From a checkpoint of a small transformer trained on Wikipedia.
Training: 573M tokens, 4368 steps.
MLP neurons of a small language model. Each row is named by its layer, matrix (gate and up: input weights; down: output weights) and neuron, and shows model dimensions 368-495. Each number is 50 + 15 x the weight over its row's rms, rounded and kept within 0 to 99. A neuron's up and down rows have the sign that makes its largest values positive.
After each neuron's rows, "raises" lists the tokens whose logits its output raises most directly, leaving later layers aside.

L5.gate770:51 22 36 71 35 65 54 57 36 31 58 47 42 87 50 58 51 43 52 27 37 29 40 40 39 81 33 33 37 56 45 77 65 56 48 58 60 37 31 37 48 42 36 36 35 43 31 69 44 76 39 63 69 30 64 35 15 33 43 30 65 67 44 70 29 61 68 53 52 42 48 61 72 54 40 45 63 31 50 30 63 68 61 65 61 41 51 24 66 45 45 73 60 64 26 34 61 62 44 18 55 38 47 53 40 74 52 70 58 57 39 50 36 42 53 63 34 58 27 65 15 41 62 73 33 48 40 35
L5.up770:50 51 42 75 37 56 64 43 39 42 26 59 32 68 47 61 35 53 54 47 34 44 51 19 34 45 43 25 65 67 74 45 49 47 16 53 41 44 56 21 54 38 47 38 53 50 71 49 53 48 43 82 55 36 64 57 54 62 47 30 41 29 59 79 37 75 63 45 56 40 50 77 62 39 51 31 48 25 65 36 33 45 55 73 82 46 66 55 52 55 60 62 34 57 50 47 62 22 46 60 61 55 32 41 40 64 66 70 62 37 68 65 77 46 46 56 27 45 35 80 12 77 61 60 34 47 54 35
L5.down770:68 55 51 68 66 61 88 66 54 42 17 66 36 33 55 30 52 60 54 25 24 36 05 14 45 40 57 56 76 67 60 52 42 59 46 45 32 72 61 29 52 43 70 18 32 36 07 44 80 69 61 66 49 51 63 48 57 46 46 48 37 85 46 49 35 46 06 67 64 08 44 62 35 46 81 44 63 36 61 12 50 44 76 40 28 79 28 39 33 30 59 32 51 51 53 46 64 34 40 46 54 36 20 48 37 58 26 52 70 62 39 41 66 48 38 61 21 38 29 44 26 32 53 24 22 30 45 37
raises: "t", "ti", "ab", "ar", "h"

L2.gate1277:23 38 26 35 54 38 44 54 71 25 27 45 38 35 34 53 37 43 67 55 50 46 66 28 38 31 63 17 49 55 60 29 72 28 66 57 47 58 64 72 48 39 65 64 58 33 55 60 58 57 58 29 67 37 41 39 73 63 49 41 60 53 68 50 40 29 36 47 39 66 33 32 32 49 75 46 60 59 48 58 30 80 54 59 33 41 87 59 48 66 51 49 56 36 73 57 31 47 46 84 81 43 28 67 52 33 51 35 36 33 20 80 48 60 33 46 35 62 63 68 56 59 52 37 53 24 65 43
L2.up1277:58 67 40 58 55 39 21 38 68 27 36 51 65 54 54 91 57 26 62 39 55 48 71 42 64 18 41 41 44 23 37 70 64 44 65 22 65 52 57 59 58 45 64 31 34 63 33 49 52 41 37 37 69 39 52 32 56 47 33 53 72 36 43 76 24 52 52 72 39 51 65 48 36 54 55 52 25 59 50 62 15 38 73 57 44 72 62 33 23 60 57 66 64 54 33 40 72 33 65 52 56 61 38 30 56 72 41 62 36 25 25 56 48 44 62 35 62 53 58 30 48 64 74 53 59 32 65 53
L2.down1277:50 44 52 27 37 45 24 44 78 59 62 36 52 58 57 30 21 28 47 45 64 48 57 37 63 58 73 53 48 46 29 73 79 58 36 65 74 60 51 46 55 52 42 83 48 63 37 57 49 38 44 57 39 49 51 51 24 35 39 19 57 62 57 45 39 63 35 44 56 40 60 53 40 46 45 40 41 19 73 76 54 45 46 64 47 24 26 45 42 75 48 69 57 60 43 41 71 43 50 36 52 19 37 32 57 54 42 32 57 55 34 56 62 48 21 38 55 47 52 71 43 64 39 68 47 35 40 53
raises: "rd", "res", "re", "r", "te"

L5.gate585:20 58 61 56 68 57 79 74 78 47 54 52 49 44 39 38 32 61 35 68 43 62 20 46 22 60 56 65 61 47 51 28 66 48 31 42 68 44 36 68 39 67 46 54 54 66 42 70 45 26 38 74 62 50 34 63 42 63 25 53 84 39 56 55 77 52 61 51 42 04 57 54 60 28 56 44 56 45 53 54 62 49 56 20 48 90 35 64 33 71 64 56 37 17 52 51 44 57 62 53 50 61 49 55 59 72 31 40 37 60 50 55 52 59 44 30 51 52 37 75 71 63 60 39 77 40 57 66
L5.up585:54 73 52 54 36 53 74 57 40 44 28 44 21 64 46 43 41 54 71 41 60 52 49 35 38 36 60 66 54 72 63 39 29 62 37 51 50 82 59 58 36 48 67 56 66 54 39 65 57 36 23 32 26 31 20 49 46 42 35 18 43 10 77 46 37 45 41 39 50 47 49 63 68 35 67 48 54 49 68 66 63 71 62 50 58 55 42 54 61 52 40 64 52 69 48 52 43 53 63 57 44 36 96 40 60 70 61 39 16 48 48 58 77 79 82 46 25 66 36 34 67 45 68 34 54 35 39 41
L5.down585:56 62 75 58 75 55 77 56 41 58 56 50 55 49 47 42 47 58 35 54 43 66 66 67 41 27 44 35 43 41 82 31 24 49 60 51 61 65 51 65 55 85 52 69 41 48 69 56 34 29 25 47 22 52 71 53 39 52 41 42 54 16 72 26 75 64 37 64 31 56 58 45 56 31 49 40 33 49 76 29 14 60 51 58 71 27 50 50 41 41 49 54 52 36 73 43 60 34 48 50 39 63 31 46 60 56 49 65 47 59 51 56 19 45 50 58 69 79 66 58 73 62 37 60 74 36 72 39
raises: "==", "===", "====", " were", ")\n\n"

L5.gate145:64 56 34 40 52 64 44 60 44 59 55 48 34 54 69 74 82 46 52 21 32 59 64 78 34 63 48 50 28 23 67 34 48 55 31 51 49 39 42 39 46 61 44 39 65 85 66 63 55 58 33 29 30 50 45 53 45 33 77 33 58 35 80 69 52 51 30 35 73 69 52 39 61 35 53 40 47 54 45 74 52 56 45 53 58 61 76 46 46 39 57 40 33 72 65 58 29 28 54 35 40 48 47 56 53 43 39 55 32 60 61 63 46 34 52 43 47 66 11 53 35 17 89 63 54 45 41 52
L5.up145:44 34 30 37 45 55 86 58 42 49 56 41 46 49 54 57 50 72 53 56 56 46 80 41 35 50 54 80 21 73 62 58 74 46 38 45 51 50 49 40 40 81 62 51 51 47 66 46 46 75 57 88 58 47 39 41 33 67 65 60 29 81 51 53 57 44 56 56 60 68 58 48 72 45 38 53 53 29 43 34 30 43 60 51 35 60 41 57 59 32 54 70 43 42 62 91 65 83 78 49 61 60 35 38 78 42 62 56 69 37 68 39 45 39 69 32 59 62 15 50 57 58 58 46 99 52 68 30
L5.down145:20 20 42 76 75 76 51 65 73 44 61 56 47 61 29 93 45 50 68 57 18 54 69 67 55 33 58 44 44 62 55 49 51 52 52 41 49 09 54 39 48 58 41 32 38 77 49 75 63 56 43 27 65 58 26 38 69 51 67 52 67 49 40 57 47 41 39 35 51 49 68 38 53 31 42 47 49 62 50 25 65 39 32 84 58 70 56 20 75 60 31 51 37 50 71 44 65 63 32 34 46 62 47 35 65 37 34 50 48 63 70 52 32 52 44 44 53 68 40 66 15 56 42 67 50 54 44 63
raises: "ium", "ies", "ians", "ists", "ical"

L2.gate1077:58 30 54 26 66 38 75 23 38 53 41 49 44 26 37 45 65 71 78 50 36 57 49 51 82 71 58 23 67 48 73 60 43 48 40 60 64 22 66 46 67 37 44 71 48 63 64 35 57 45 61 63 42 62 57 39 55 86 76 35 41 45 61 52 64 72 54 67 33 29 63 27 25 32 51 48 67 13 63 50 56 31 37 28 62 39 45 54 64 36 33 38 54 40 53 44 33 24 44 57 60 50 30 68 51 41 70 23 21 64 51 55 66 62 46 36 63 50 44 44 46 55 62 58 44 58 54 45
L2.up1077:63 59 45 45 85 49 51 56 60 73 18 57 44 59 42 63 44 32 63 50 62 42 72 52 75 68 48 18 52 57 36 50 53 53 64 50 29 47 43 56 46 53 55 38 66 52 41 50 52 54 37 62 46 60 39 67 31 52 43 33 55 38 54 49 52 23 39 33 29 48 58 57 40 30 42 51 44 52 59 73 84 62 36 71 68 48 49 56 46 65 49 61 26 63 89 58 30 78 48 49 48 37 61 42 56 67 39 67 80 26 25 73 58 67 44 35 49 65 39 54 44 57 68 72 42 64 68 58
L2.down1077:44 37 51 43 42 61 59 62 19 45 43 74 66 63 45 23 48 67 40 47 79 69 57 50 55 71 61 69 52 36 45 38 41 50 50 38 45 33 56 77 58 45 57 40 77 54 22 17 21 62 64 42 59 39 66 61 32 61 85 53 51 48 34 60 63 45 44 35 46 48 42 66 65 00 47 35 51 47 72 49 50 44 43 36 75 43 55 35 71 53 50 50 59 45 43 59 71 62 35 55 56 73 68 60 69 46 29 40 77 54 27 34 36 59 85 64 37 62 27 41 66 17 45 52 56 46 45 76
raises: "ed", "ing", "b", "es", "ell"

L5.gate331:50 49 51 65 81 33 46 47 35 60 41 65 36 47 42 39 36 52 41 38 45 56 75 57 48 76 28 36 47 47 50 49 38 32 29 61 42 55 52 39 75 56 76 47 32 45 72 75 50 63 54 49 60 51 41 65 65 44 75 57 61 52 42 53 46 65 87 41 43 40 58 45 60 52 67 53 62 34 62 33 73 14 40 49 38 78 56 85 63 84 37 59 42 75 51 53 36 27 82 59 39 40 50 58 28 43 67 37 61 37 40 36 67 26 66 59 30 53 46 48 18 65 48 70 89 26 64 62
L5.up331:58 12 47 66 56 65 60 37 60 52 60 72 50 62 44 57 33 65 51 43 41 68 69 43 65 86 43 49 44 61 34 74 37 63 51 75 78 50 45 65 60 55 72 42 62 63 55 61 30 44 60 62 53 37 53 27 76 27 52 70 44 72 37 30 46 37 55 48 59 48 72 52 50 63 71 51 56 38 67 35 69 43 72 45 24 42 51 44 39 57 47 72 67 52 38 59 44 23 53 29 53 56 48 40 40 68 68 36 64 44 41 55 27 60 52 42 61 72 22 59 48 41 66 56 55 57 70 68
L5.down331:56 67 40 66 55 25 59 47 40 52 37 42 17 39 55 74 18 52 82 52 50 85 36 58 16 62 26 52 61 46 44 29 68 30 60 52 24 45 60 38 29 44 67 22 30 99 55 59 45 58 43 29 41 43 10 62 55 43 47 36 44 27 47 32 41 59 64 30 26 39 39 45 32 56 52 41 60 44 61 65 62 30 32 40 42 79 54 77 46 64 34 68 60 52 68 50 63 64 49 74 41 34 27 48 84 39 53 69 47 45 47 42 23 34 36 56 49 56 38 32 35 48 39 45 50 22 77 44
raises: "ical", "ies", "ically", "ia", "ual"

L7.gate152:61 23 52 10 51 65 75 34 51 63 66 70 30 44 33 77 51 71 64 36 29 34 55 45 37 00 29 51 69 57 62 43 60 53 70 19 36 77 59 39 43 45 47 36 64 57 47 64 39 57 46 57 53 45 74 70 56 41 46 60 47 38 34 39 68 72 39 73 77 57 49 71 33 28 71 49 47 48 68 41 48 61 44 33 94 58 32 50 73 43 38 45 47 37 55 24 53 53 45 39 53 34 66 66 53 47 70 10 47 66 66 58 57 60 53 29 55 64 32 66 39 32 37 44 49 67 31 28
L7.up152:67 57 48 38 55 63 36 49 43 64 61 80 24 31 26 45 54 45 52 47 44 46 54 54 25 29 21 29 63 54 62 32 58 63 70 50 37 42 69 53 23 76 58 51 45 76 32 46 35 25 17 41 56 41 88 44 59 59 38 64 59 66 48 35 77 42 69 48 47 51 62 59 45 55 50 41 36 33 32 47 73 25 37 38 34 51 36 69 74 46 74 47 59 73 51 58 44 61 35 43 63 46 48 47 48 53 38 51 64 67 50 49 74 59 51 46 55 50 33 52 58 38 50 45 53 66 67 27
L7.down152:63 35 34 43 62 41 40 54 60 51 50 58 47 33 29 48 44 81 39 59 31 18 32 33 50 36 52 54 39 78 61 29 41 38 64 54 48 83 42 49 32 47 33 47 49 41 78 51 46 61 48 40 51 62 67 63 40 40 23 52 55 04 56 29 54 46 45 53 46 35 46 47 59 62 65 60 52 44 50 61 48 54 55 31 66 49 36 48 73 41 38 39 55 38 46 37 29 33 52 41 56 48 75 48 35 27 74 03 44 58 51 72 46 51 50 49 62 50 49 51 69 48 54 53 65 47 19 77
raises: " they", " it", " there", " she", " he"

L5.gate1312:34 47 47 32 36 26 35 56 45 47 26 58 37 62 67 75 55 48 82 49 32 62 55 46 66 35 41 37 53 35 49 25 13 55 62 31 49 50 42 50 22 52 43 41 54 35 51 63 30 58 52 55 58 76 50 72 53 26 47 54 45 58 46 82 32 56 40 62 46 52 49 56 39 35 56 36 65 34 79 69 47 71 46 44 42 65 19 36 39 50 60 58 53 69 56 42 47 52 82 54 34 51 59 56 61 37 49 60 45 54 40 54 78 34 55 76 39 61 52 62 36 43 44 39 53 60 35 61
L5.up1312:56 41 38 50 49 39 78 22 62 58 31 61 45 61 57 64 36 40 58 55 55 52 27 35 45 34 65 59 84 56 38 53 21 47 42 51 38 07 48 18 49 23 39 86 46 52 28 64 20 27 73 57 34 48 51 56 42 27 44 47 42 61 42 72 53 33 49 52 34 55 62 65 39 53 75 42 69 08 66 49 67 80 32 34 43 67 56 55 51 55 78 38 49 66 58 33 50 51 65 62 41 68 60 29 65 66 70 46 54 48 44 48 49 47 43 71 56 68 47 53 50 59 62 59 42 70 44 60
L5.down1312:73 41 35 48 64 38 40 31 75 53 27 43 61 65 41 25 49 24 60 60 34 63 53 42 24 47 63 52 41 45 67 47 35 52 61 74 48 18 54 32 59 49 18 52 43 52 46 51 49 32 74 42 67 58 57 52 75 49 59 63 33 82 41 57 67 60 51 65 67 39 76 08 62 51 46 50 51 47 61 85 10 50 50 71 58 69 36 44 45 34 58 45 28 52 22 40 30 32 50 41 63 48 45 09 62 75 55 68 64 41 50 68 78 63 47 64 61 75 64 44 60 56 60 43 57 50 54 37
raises: ".", ",", " |", ";", ".\n\n"

L5.gate542:35 38 49 22 57 66 41 54 56 49 61 64 68 46 70 35 40 61 62 71 55 52 45 72 40 62 58 50 62 43 44 45 39 22 63 31 63 31 33 69 32 46 11 73 54 65 36 49 65 68 58 60 43 49 34 44 50 44 44 26 46 44 57 53 50 46 54 42 62 30 37 49 44 39 53 57 32 62 74 52 32 52 49 44 24 52 55 28 34 44 60 56 63 57 58 57 66 65 45 58 72 29 61 65 67 45 33 20 62 58 63 53 43 44 54 38 69 38 35 38 47 59 66 56 57 23 49 48
L5.up542:56 62 36 64 39 54 26 69 39 46 57 37 78 11 38 46 46 42 37 52 77 22 34 56 31 73 33 38 50 67 43 44 67 71 63 67 34 24 61 53 37 62 21 47 50 73 22 50 42 36 36 76 32 35 50 31 61 40 28 62 72 39 49 58 24 62 40 65 68 26 59 61 65 80 46 56 52 32 48 50 69 65 53 37 49 41 21 76 64 78 59 37 35 62 47 64 48 67 04 64 60 40 50 37 42 35 56 39 37 33 52 67 58 47 47 63 56 77 48 56 52 42 64 66 32 60 38 48
L5.down542:56 64 58 16 63 46 69 65 65 48 74 47 61 38 35 22 54 26 44 45 67 41 23 55 59 49 31 50 46 69 63 55 65 37 55 54 64 71 48 53 41 49 17 78 65 55 49 30 56 55 18 34 53 35 65 46 47 55 31 46 43 30 43 51 24 40 73 82 19 49 45 35 62 56 47 64 66 60 54 35 60 57 70 32 46 60 55 61 55 50 49 35 33 44 48 59 36 89 58 50 16 54 59 36 40 50 65 37 69 67 50 65 28 51 77 28 44 37 45 48 59 63 57 42 50 35 44 20
raises: " it", " they", " he", " there", " however"

L5.gate1322:39 36 41 66 45 41 43 45 38 45 36 46 23 37 77 36 51 73 33 19 61 40 52 52 69 74 42 70 63 52 38 34 86 52 57 46 66 61 42 44 59 37 72 45 47 26 71 53 42 79 50 71 19 45 41 45 45 63 64 53 26 55 38 33 70 18 33 80 63 35 51 46 60 30 32 75 53 43 36 56 51 62 21 38 76 61 63 52 31 51 21 78 30 31 42 48 53 50 51 38 48 43 52 58 50 46 77 61 41 51 48 51 05 63 47 53 39 23 31 56 55 47 46 29 66 44 22 58
L5.up1322:45 48 42 66 59 48 81 40 50 62 35 27 22 49 58 38 60 90 44 84 59 39 55 48 52 76 65 48 33 58 52 39 56 61 52 68 46 62 67 41 80 32 65 36 73 28 49 54 34 56 44 40 26 70 54 44 44 66 40 25 33 48 30 45 54 52 34 74 56 32 81 50 43 49 25 52 65 29 78 51 55 24 35 65 62 36 56 37 53 60 47 73 24 42 44 39 52 58 58 62 63 28 52 43 27 58 77 70 63 45 39 42 22 42 56 51 38 25 39 71 60 68 46 39 51 63 24 19
L5.down1322:37 53 61 96 29 54 30 32 43 46 45 42 24 32 40 45 70 63 37 50 58 52 36 51 36 75 35 41 60 52 53 30 50 86 49 39 54 56 50 37 63 53 56 49 43 49 54 54 73 37 65 57 44 66 34 36 42 51 29 14 52 51 48 45 40 58 49 42 45 61 59 71 44 62 38 51 55 55 29 55 53 36 49 72 79 69 37 58 38 46 37 45 39 42 65 68 36 79 38 50 45 49 45 41 50 57 61 55 72 31 26 58 23 63 53 37 48 57 66 58 09 49 54 55 76 37 40 57
raises: "'s", "’s", " himself", " herself", " family"

L5.gate939:57 60 76 57 56 32 13 61 44 57 55 65 65 42 48 69 66 54 50 53 41 48 55 68 46 68 44 22 43 81 56 37 31 71 62 65 64 48 20 60 61 48 58 80 48 41 54 53 29 88 52 63 43 59 26 53 45 39 53 43 48 31 28 94 49 62 73 80 54 55 67 34 48 44 39 52 46 59 48 54 65 50 66 52 63 53 45 40 48 57 41 49 66 50 59 47 34 49 53 69 22 62 46 55 59 62 23 61 29 52 58 57 31 35 45 95 33 33 58 75 35 47 58 36 22 62 43 41
L5.up939:62 54 59 80 82 45 48 26 54 33 55 50 73 68 38 64 56 45 45 22 39 50 82 61 46 39 72 07 45 61 64 52 46 56 45 74 53 45 55 38 29 51 45 38 53 75 45 37 56 58 14 50 38 81 43 37 46 63 23 35 63 44 51 42 53 44 34 38 43 35 46 48 65 40 44 41 49 55 53 66 42 47 41 36 51 51 40 65 47 68 46 20 48 45 91 60 56 52 20 74 68 41 23 63 74 61 60 71 60 58 77 42 41 28 28 50 31 53 60 59 34 33 43 48 54 68 42 68
L5.down939:58 16 61 34 54 49 51 30 65 60 40 73 21 66 78 42 74 48 50 79 51 71 46 42 24 57 39 48 50 65 36 52 34 50 61 71 48 48 61 60 61 44 53 27 38 64 16 54 67 59 42 40 37 43 40 56 28 54 53 46 57 64 81 35 37 45 66 71 79 41 59 45 39 56 58 60 65 48 50 18 72 49 57 57 38 50 57 55 61 29 40 53 38 40 41 51 45 59 63 73 35 50 43 54 12 65 39 42 56 50 70 42 57 22 34 75 53 58 43 40 45 54 53 36 45 49 39 43
raises: "ful", " of", "able", "ely", "fully"

L5.gate1423:23 39 47 55 44 61 72 50 65 49 42 47 24 39 36 41 58 29 58 50 69 52 32 46 39 46 31 58 47 91 44 48 40 65 49 34 34 31 36 60 27 51 42 40 45 66 39 45 40 58 33 29 49 57 72 48 38 33 61 45 56 52 85 54 34 44 57 57 73 39 56 77 65 61 52 63 72 45 35 48 47 64 60 51 58 45 43 15 44 45 37 61 35 47 52 42 48 38 50 77 42 16 64 43 51 56 58 75 31 42 62 59 63 18 43 46 83 45 41 51 43 59 63 41 62 53 79 37
L5.up1423:60 48 17 79 47 61 55 57 44 54 42 13 49 43 57 51 50 25 55 36 96 37 63 70 36 48 12 45 34 49 11 74 60 50 52 26 49 55 54 40 47 46 51 45 37 73 54 27 34 60 30 62 63 44 29 74 77 45 45 28 61 25 65 49 41 31 38 46 44 28 65 38 47 84 66 53 54 52 56 46 49 57 83 43 27 56 47 40 33 41 59 42 34 82 42 29 64 77 87 24 59 44 62 48 48 71 74 30 35 54 40 36 41 57 67 39 87 67 18 57 79 40 61 39 51 39 51 71
L5.down1423:49 27 45 64 57 44 38 37 63 55 25 49 53 36 66 62 63 26 57 60 78 51 64 59 40 31 30 58 35 37 49 52 50 48 68 58 66 29 33 18 63 42 41 69 75 43 38 50 39 84 39 62 40 50 46 47 52 62 20 55 70 95 54 62 37 41 20 67 41 07 48 48 44 45 53 55 42 67 34 48 49 76 48 53 50 35 52 54 49 15 76 52 55 49 56 28 49 49 40 40 22 40 53 44 49 35 59 39 43 57 51 28 35 39 51 58 61 62 48 63 52 76 62 40 66 44 92 37
raises: "==", "S", "===", "V", "B"

L5.gate697:56 29 54 46 52 60 61 51 45 56 15 66 47 66 12 38 49 50 59 43 56 39 60 35 67 28 63 52 54 53 31 41 73 34 64 33 66 75 12 47 45 61 40 42 42 68 57 99 36 50 41 63 68 49 15 46 59 28 45 45 65 62 49 44 38 39 53 41 17 23 58 55 59 42 51 71 56 45 55 59 57 44 50 16 36 58 23 48 73 67 66 48 14 28 41 58 67 40 56 33 61 47 49 61 61 56 76 39 50 36 26 62 16 76 30 37 61 36 57 43 34 47 65 70 50 51 30 40
L5.up697:59 56 51 58 58 44 42 39 42 59 31 44 50 37 48 29 61 37 44 44 73 62 34 37 22 58 65 74 47 32 51 31 59 66 50 63 49 42 19 48 50 45 59 68 61 91 41 38 47 38 31 73 30 72 08 51 60 56 35 85 51 26 39 64 24 47 63 83 30 47 62 45 51 64 76 17 55 34 37 76 50 56 76 27 65 40 34 61 51 66 45 40 51 36 50 58 61 28 44 60 47 35 37 58 74 71 72 53 62 36 50 39 29 56 26 54 70 93 38 50 55 73 41 58 53 81 09 41
L5.down697:68 46 52 58 59 26 70 46 46 15 58 45 62 48 51 06 49 45 30 37 48 58 42 70 57 51 70 41 64 08 58 27 22 55 45 45 54 26 49 42 55 55 56 39 54 55 46 36 42 40 51 53 60 63 13 51 65 38 54 62 39 63 46 40 53 61 77 52 69 49 62 82 57 50 39 54 51 13 46 39 19 55 56 58 57 40 67 31 66 36 52 43 43 51 56 58 45 57 26 76 57 79 48 41 69 69 44 74 88 52 56 35 49 59 41 70 34 68 85 48 25 61 41 57 49 62 39 65
raises: "-", ":", ",", " and", "."

L5.gate1445:28 58 51 64 52 48 47 27 52 42 51 20 46 50 63 32 56 78 45 52 53 59 22 56 31 44 46 85 40 57 58 65 51 51 54 35 69 31 51 42 63 36 56 45 57 34 77 43 37 44 50 29 47 54 66 35 52 46 74 24 26 70 56 40 47 44 46 68 68 32 67 52 39 33 50 67 60 40 30 69 29 61 32 70 43 63 58 37 55 60 24 61 50 44 29 49 63 80 27 60 55 16 51 66 49 43 42 75 26 41 43 65 20 36 61 54 30 61 48 69 42 52 72 16 45 36 34 23
L5.up1445:49 60 61 70 55 52 57 39 23 43 57 33 42 53 51 23 61 96 36 52 53 12 35 48 33 50 44 45 48 18 34 72 46 53 57 51 49 48 68 58 62 42 71 51 68 47 74 54 47 42 51 56 56 51 70 58 26 35 84 57 03 49 46 46 52 40 54 77 48 54 74 52 39 27 59 59 51 61 46 51 41 40 50 88 33 79 52 50 64 79 47 68 35 54 50 75 65 51 53 47 31 17 50 49 32 44 46 70 50 35 55 66 44 31 55 63 49 46 40 75 59 74 65 27 39 41 42 13
L5.down1445:23 44 50 82 72 49 46 37 34 63 49 35 40 36 50 22 61 76 24 38 44 57 42 43 38 48 22 32 42 45 46 16 62 79 54 43 23 59 42 11 41 74 55 53 24 53 58 56 74 52 52 65 44 79 52 51 45 49 36 56 52 63 56 31 57 36 51 49 34 57 53 55 55 62 31 50 61 53 52 28 43 37 64 79 63 56 48 49 49 55 87 71 41 51 52 40 48 69 59 64 53 58 36 50 16 77 87 62 67 44 58 70 26 44 48 51 74 37 78 53 44 34 53 75 67 33 55 62
raises: "'s", "’s", " did", " wrote", " chairman"

L5.gate1342:34 51 47 43 18 58 57 53 25 70 65 61 20 57 52 84 68 68 42 43 57 29 42 50 45 38 34 33 20 66 36 42 63 31 71 47 72 65 42 71 45 69 36 22 53 35 23 78 40 57 34 59 53 44 74 71 42 29 67 29 79 53 38 69 69 52 51 49 55 41 45 48 27 51 27 67 54 60 51 40 64 58 33 40 32 50 51 20 39 61 40 51 56 56 29 53 35 49 47 49 61 23 58 82 69 25 56 41 10 71 38 65 30 50 68 45 37 63 42 61 54 40 31 37 45 52 41 40
L5.up1342:31 40 51 35 19 31 43 76 33 41 58 52 31 44 52 59 49 59 26 44 61 57 55 62 52 28 25 35 34 57 40 31 53 55 54 24 66 34 17 47 66 52 50 39 40 50 57 69 40 64 50 60 54 37 35 89 68 25 43 41 42 76 42 59 45 48 52 57 48 42 46 67 29 63 40 51 33 92 66 33 75 60 45 47 48 44 30 19 32 73 29 38 68 32 40 42 36 72 54 39 46 06 49 84 72 53 61 49 20 72 44 68 26 70 32 52 56 70 53 54 67 52 34 37 32 42 41 35
L5.down1342:40 43 51 57 76 60 48 46 46 31 35 47 67 40 62 05 29 41 56 58 59 68 40 47 47 74 53 40 57 54 66 40 41 53 44 55 42 23 65 20 28 33 71 76 42 75 58 41 63 49 58 50 37 72 26 31 56 63 40 68 44 49 66 35 28 43 39 49 47 60 60 57 63 11 67 36 67 29 48 55 22 57 63 67 76 62 57 70 53 32 64 45 52 52 68 31 67 51 68 53 56 76 47 28 36 57 61 55 99 52 62 42 54 46 19 59 60 54 73 50 64 77 46 86 55 41 38 47
raises: " (", ",", " and", ":", ";"

L5.gate992:52 38 41 58 64 58 29 79 42 57 30 39 57 49 42 45 64 40 35 51 46 75 43 50 28 70 54 43 59 59 61 49 51 45 53 47 53 72 29 56 45 38 53 51 72 42 31 54 34 51 47 63 44 47 69 33 45 56 44 41 63 67 31 37 71 48 55 56 67 67 59 64 36 72 46 48 33 62 50 52 50 40 64 44 54 66 58 22 56 44 54 84 79 51 74 55 61 83 40 40 30 40 28 78 52 70 66 32 48 67 60 38 22 71 61 37 64 44 38 59 23 46 25 58 58 55 47 50
L5.up992:71 41 58 37 44 58 32 64 46 52 51 71 61 40 68 47 60 38 37 61 57 70 41 41 47 60 41 58 62 62 45 75 69 37 54 49 37 56 50 79 29 58 64 55 30 45 83 64 16 32 29 50 47 58 52 45 41 62 40 58 72 53 59 48 68 40 67 44 41 68 37 71 12 69 80 44 51 44 31 44 50 59 55 45 40 82 56 46 68 28 65 82 52 65 71 41 44 68 42 52 41 46 24 66 42 59 30 57 74 55 66 42 59 72 47 67 42 32 90 43 50 29 24 44 47 54 21 23
L5.down992:34 66 49 55 33 35 67 32 49 78 62 48 42 30 39 76 44 49 49 58 53 37 47 33 36 51 37 75 61 83 26 39 48 39 68 36 42 64 54 65 53 41 73 64 49 60 37 60 49 25 54 62 53 52 52 68 20 48 40 69 34 25 99 48 45 64 37 50 38 48 63 58 35 27 30 47 78 45 78 66 40 52 49 67 52 44 66 76 39 60 39 80 80 34 45 47 47 34 49 26 64 38 53 34 51 70 51 68 54 47 77 50 32 47 84 48 60 15 53 53 25 29 44 30 43 62 55 60
raises: "umer", "ided", "ographic", "olog", "ence"

L7.gate716:60 31 45 38 24 42 48 40 26 56 63 58 43 66 58 42 28 62 62 47 48 15 52 41 37 58 26 56 49 46 65 25 48 27 33 24 75 44 46 60 60 48 53 32 63 60 61 54 70 43 40 51 54 63 65 41 61 41 36 31 46 38 43 26 63 47 45 32 40 32 52 49 37 49 46 32 40 52 46 58 64 64 41 28 36 64 71 53 47 36 56 37 69 29 42 50 42 35 22 50 51 34 56 64 54 56 62 71 75 49 31 45 38 48 56 51 60 28 41 45 65 57 49 38 68 26 43 42
L7.up716:58 37 33 59 19 28 31 59 34 60 55 55 34 59 50 70 40 75 52 47 62 37 54 60 43 61 30 55 51 40 34 16 56 43 20 52 65 41 30 73 65 32 61 32 53 52 44 50 62 56 26 67 58 60 65 45 35 47 53 79 41 36 46 46 41 29 24 52 57 45 35 56 36 53 65 66 37 58 40 60 42 57 56 36 20 85 64 36 53 52 46 36 72 44 48 69 80 06 30 74 49 31 54 55 72 58 80 63 78 50 31 37 41 38 47 46 46 28 29 51 45 83 34 44 57 40 58 45
L7.down716:23 61 40 73 50 52 35 43 32 45 56 66 35 46 42 49 25 60 60 28 41 38 65 54 28 37 57 34 32 47 66 48 36 76 47 47 25 24 56 36 27 61 75 48 44 52 62 58 54 71 71 36 22 36 49 50 68 44 75 41 41 63 67 58 27 55 49 48 64 65 48 72 43 23 80 73 51 26 69 36 51 60 54 45 36 59 46 54 62 72 33 60 65 50 46 49 50 29 43 97 34 89 21 41 54 28 39 49 37 32 77 55 69 48 82 47 51 29 38 15 36 29 63 62 57 68 41 57
raises: ",", "'s", " (", "’s", ".\n\n"